{
  "vocab_size": 2990,
  "init_std_qkv": 0.0429,
  "train_tokens": 369100000
}
MLP neurons of a small language model. Each row is named by its layer, matrix (down: output weights) and neuron, and shows model dimensions 128-255. Each number is 500 + 25 x the weight over its row's rms, rounded and kept within 0 to 999. Numbers have three digits each. A neuron's up and down rows have the sign that makes its largest values positive.
A block is one neuron, or neurons of one layer that tend to fire together. Before each block is what it responds to, as a language model described it from the Wikipedia text at the highest values.

The second piece of a word split into fragments, right after a capital initial, in foreign names, model codes and acronyms, e.g. K-na-ff, D-z-ungaria, B-2, ZAZ-965; also closing brackets and table cells.
L3.down810:504473480493515502479463495474518500498514529526487527508528545461479463466500531479512495519486491534504507531512482492505496524447553504492543499488516500544493508458518507485480472523527516447509512505502534467502486502531478491512497506512481490541485485488514522470507502494528531529513493519535526464531458485495480468457491550518467492490571561481521453494522518536496512479505

Short standalone numbers, mostly 1–29, as tokens after a space or parenthesis: day-of-month in dates (2 February, 29 April), table cells, scores and counts.
L7.down12:485474531498521535473501478512543509462525447482534487473484492523544490533517533511502499501519462479465509533454494450510519513490495493485487518491475534540502484533505465506482532502506510510486490492509514488488462493498506521515440507537536464487506505476484451501508470513533462491503459458512503437473537515515507518448479499523545508578465497455514529492503478513508476509523
L7.down64:563472536520500504440525495486507514495513549484499507505539484469504526517506486521487480483470487504492495511495507499536548472519496503520569575488485508480506493506537465505504512566506508468473489503490516515528503461492467499455470517458530489502527522458527502491480503500479442471501482484520482552476480510477486491513517525485467537497453494466520499505511498482488488486542
L7.down157:495501506485478488482483525534536556492509520479464517506528510528541541536468489533481512486474556528455486498550555508437478506524502471525475493524513482467554478509497514508516485489492492500539529526519493493493470544490470479499503560527485467534477515532482456520506506531456477494515508477539501514485463544524504462426497500457499531480498518482507496488473485512504480469518
L7.down516:528474542465523486517467494487544486483541551537507457458507491521494517497496504516499509523479473469525447422495519471498493472516483492508460519513503458504500495493509512447459530488456495501473522500475522507489446484546502545549500494454510508484522519483486494495517510552502501488488515535526520494473484511499519502489501479517476505502504490545489487530513458510528491488487
L7.down535:461479493497515468510462561475519498473508514469514495475512517518487534464526494514487446521463557481449541515525521468496512468469492489486476529473481477520491509518526515515518450491501504483493529542540512540534493526509485503530472502514458475498504501488544487521494488529521500514481476486501516444446545511500499507509491446529522446531530529485503508499505524477529498510504
L7.down575:463517503487512504480474441479547498465506494514480525494510464488503472532487501499531452484498482509475520477451494535509506544523462514492491407544499521465522497475477494472496499487453480485459515486478504497499462482521505510515514500467514498501491457544515515478520500408500524469521528525536497512530487457493496495490499491522548471522531483477551458516503539498522486474504
L7.down752:498511490526500493472535498502493546505513496496501512514493509504526505489525499501515492549502529468539491522430524465512490471488500476511485484474472525541472539455474546481534494534501484467479491545521494528508466523464516519496475485503509477447494510511500489461459520544495513487496510489476504530468520479513528510497507493443498489516466539503494516472497518552465496499490
L7.down831:480459535480481524514499463527492514501504512552500520554527483533477463513507436501486486511503534536547505486525537520440435519526462490503496467506499515520497490532456506445519537459459522496465476472515535495491489493511512492535502540498482463482494489444488532512513471458513506474479526510519494508486455543508509522506514490476502512517518512498485489481507470468526525520463

Punctuation and connector tokens inside dense formulas, codes and tables, such as SMILES bonds "=", LaTeX subscripts "_{", and "(" before taxonomic authorities or stats.
L7.down7:498490448509538458491496524520537499515495521474512495496506486527538507452515479482489515492509445483490503471530500498530486476512550500519535524555482509541508488490511522523495516551447472520512471500500458512466565515513479522489508517498490540512502478478466496507504488482465495498470527488501470507523533499511495543484498471560504524547522449487484499542500475507491504513485
L7.down13:465525529482486461515509534531435511540466503514505529529506507522471514524537507479428490506528461468452486479523528457486542516494493514457501520521501534459481465483502512501496534519465496447500538503532514501481500475483493505526535481467428500486549507486508498487531461491445481496474512491540489524497517535519467493519527515458458503516483534459477524467481496473484519474456
L7.down123:532446507558463519537511477494462522478490516507468494494518479550460506543520493473478472504484487506500542510467502442480519512472506494485512499561509454472479494503495509516552514493498487466497502452524508506498509524508512489497482492541537504509492534530500473473491502545474470500506504518472525469471472531470486499471541533491486507486487469539448526531521524494499517477513
L7.down262:475496503481482483511493528469492508540533537511504509518494471538478515503514550526507502519541507513477513497560491498496499460477504521541526488514508484520503514540500508525491507568454505502485487476403444557498530532464452544459512525479532450473494481496487474544514506524501494528483520483458518527525490539532468489537475475560472489540490468522509483534532480539522495510499
L7.down264:471459497531501519497509479505492510473502486507536503488535521500471484476491462517490487469477496548525486483524492505482505500487511533481483505525468505497529482517454483499525493487502524485530493456490468516520483532480529493476481487502522502482516433518477520500479531543477483515461508450511506488557548519441452477482507515483498456475455462493506498501516488491499533497547
L7.down466:507554495494527482508459501464487508502459516490519525488491533504493457499488514518513506471477543453485468518507487499484473551496500538521497468495523514496508516539489545462502493522475507500465552501517501508496462494496535523513474472526537523515480505492497477482461474506533489431489467484489498532483532489503517455516482501519484504531460451459496488478474498521525497524493
L7.down538:448538563520560516503505457469450514477547482539483485516519514518527463499466513487504475467506495520522511498470494515537496508490494512506470475510484479481514498506512492496496499474490513496497456510458482552501509497484536483509530486479555504537465498511493498500485512477462503480509527482471482504539524496477507523503523486474508509490505480461501485495523512486533511484487
L7.down1010:547493482507532507535526478537478492536503501478480492518476496492519499478520522520483495521495499488499510496473497485466469502531524512493495526487507505482509486496540467492520480540495519518495494493459550531515482487493472496495496511529516501497529516460533513501524501461533514524516458491513459468521483544513495459543490483510478467519478507529514511497530515484508510492540

Single-digit number tokens (mostly 1–4) starting a number after a space, especially in table cells and dates: 2nd, 2.7, 1:00, 2 September.
L6.down48:456494519450486515510495495500528474512500476520502502487493512483520500505477473464502512493487537562462503478475497515521514523509512489458466495491480490524512464513470518520513538558516505474491520467496519537486506505500515545533478499462490497508536516499492492462499508485455550483471481476561479481466537532512493488477541483555464470463449495519501528490515531503494462485490
L6.down200:498472490495467483503507467506515521508491511527524495513522546481502506524513506479481540445443521512516491512478492543524472495529503517503460499507484481500506513472502476499477490471508521523492493517479490532483480505530552572533469486533525461520500432531508498506546489489478536507487467445526520491516519494538498477514523469491484521506493513480483504495547535497533517521497
L6.down228:472493428458541481464509468511552494492475469465500501525564518494523517502513486494488499499481499476448498497429514527518473517487502483504451535538506503471446515487477516458489528531489497476507497460535504518477496476541469500490485472493506471505518472472514538505472487498565522544471496521533506495449494516492533497482520485511490515506541474517480513495495526505537493526520
L6.down260:492524567507548513512505452501481446537511522538494513498512492473507516557510516527467516511506499521475497459486497470532483510514475504509506514477541497484496470486514507535499481490481485512451472446479514535524518439529541510508529474472522494505496446512449490531481506509490534516497564461506507494475457467538487488524513482486505535495513462506475528480495543462503488509498
L6.down450:534490544515528481525480446491482509497510506503516515510484496468543496475499475500507490493464541484501512463483516564509515493497469480488456448494486493505517538506502512530517458510492504475496512533460481517523486463520511513453468513499552496498533504518512500548477463514472517467504519447500488508500497519487528512504533499481470514522507529533495514540512488464500486545516
L6.down608:500516489502521451505469497472485487512492481530514497471507528514447489473478480517528522482546492508478464487510490536527476493476496483520483509485499482543469496466491487495473495532503471504486511476499476480537493463518533539488525502509473493511445530509482504555477487521443533492547482520495502479501521490515502510461539509526525482497503555525473540507489512489478486552509
L6.down791:508500481447516546490508522493492476497480518474512510466501502493468559500528445470534495498484483490512450494484513516515482525499485482527497481513448471490506464461539479487491551453503493448491497529486549498479525488530479541496496506479481486499467496484485499458487497499465498496476513490508534523493488479456515518479531488516449520545472513504478517471527477476469501501502
L6.down872:509539509419505472486495449497509519486491486487504518513468505460490462501545534463503542484502469536504495483516491537511485502458505461471501544530483491509517525522480465505480492504457487468479528502503529487522498526519512523490468492500523484496503484522491518486488495435460548455472523481522489500484550558494474494481545485472530542478521497461529540506499500446543465476473

Opening parentheses, quotes and subscript/math delimiters that begin an inserted note, alias, year or formula, e.g. "(" before translations, "_{" in LaTeX, "(" in chemical strings.
L6.down295:453512483516546485498492520478506476470518502495504498527510484459467510519512547539484471511535503482513475497527492532490476532490533484488460517502483510494507488490420487523485508532495530502533521522491513522499514516511510472533456474533512488524497465492491501472517485495528471514538487444481482521511485445483486539465506517475468500479445472500478480476500490545537500501521
L6.down326:466482468516525503544515485506470514494473474515500500503453500532508464517512488541468540445525457484467488506520461549538513538495502478518507447492522536511524558494515510518485492472504511458506518567525446529513490477499472514533474481516477477521463490500486496488505467508528509524517501511486531528520524506541543518502490566472484509506486531522496519546518494509512505569496
L6.down412:511546468490536513524470473459453524528469490480481437482487517508520468484492521526407493531480491497527528498483524491507502493523486486507495489508470518500498549477487504467524506477490496472511473492512513462486523425505477544503506446481485460507437477488496488515504461488485474509475550518507452543505500503505492483493463482496490542488531468478440504516494521458520503515492
L6.down470:485430519539522503521514490489475526490479535516501512515495516512516536483498454496507536510523516495481471466532524510488515534491473482515475476480523429523511472535506504487426522488464453515506499511494493529470451475525464545490494496534481484494492515510508481545513521544525541463500544538481518497535486520502508476516472467510485494488513511497495495488496483485522487505506
L6.down564:497476473506549495514496509512500504519507471464506510481508497536475531495534493517499467482506458518534532468513503514494491527498506480494457458503508499505514514549507526469509510510480491484488496524521490491519461459506463485487509507489545475490466474492531511484496494516496508500564502495446506541476488478483538488498484546436473484517508482507496474506519486479516455488491
L6.down684:524476485511531522511513518506495500550495468458493523471485517479519535504511528507526476490517526489499517509486454503487489456496476541473499536442481492492532478500472472493500507495531560458476463491498500508524500531508493458517487521538489497511589502513524483505447517483507496460517501498517523481482484509512550493489534537494542494508532434493502473514540492521475496499471
L6.down845:540541514494509505548515495486503535491509482480508500482506503500498493533490500474456491525522471474509512501508479508482501499469475486520500521559524494536524488502443548499456497522513478505495461489499485493502485522535491483546516468519476484513439498462491517454455505568465480492495541465491508481483481498461490539534463466452471480505538543512495493499515506509480488520526
L6.down868:477488460450514508518501519487527523480492468503444536508457518510466476527477501553500507492498499491511496483486501530504483509524511471506505489514493520496554478507538504428463498488515501531505532514513497469496482497522491513524498495575484453511510496498498492473507504512511498489532509459524483498503502522528528483514480506475468452514478508542495489486540480493461479452497

Single-digit tokens (often 0–4) starting a number, mostly in table cells after a space or pipe, such as 3.28, 3,715, 2.5.
L3.down752:475485492493507503518439491518427471501473492491495518513507496496524498525523472510483481504488559496475456473529499531510505496527486493429500521547514486511467525519463487482477544519474523477476508513535512483470524462487502539519486485490496508514506537450502471458538489475472526448496510502487455495483563517525541548494523453501562524537482488482552477497517518499499502515518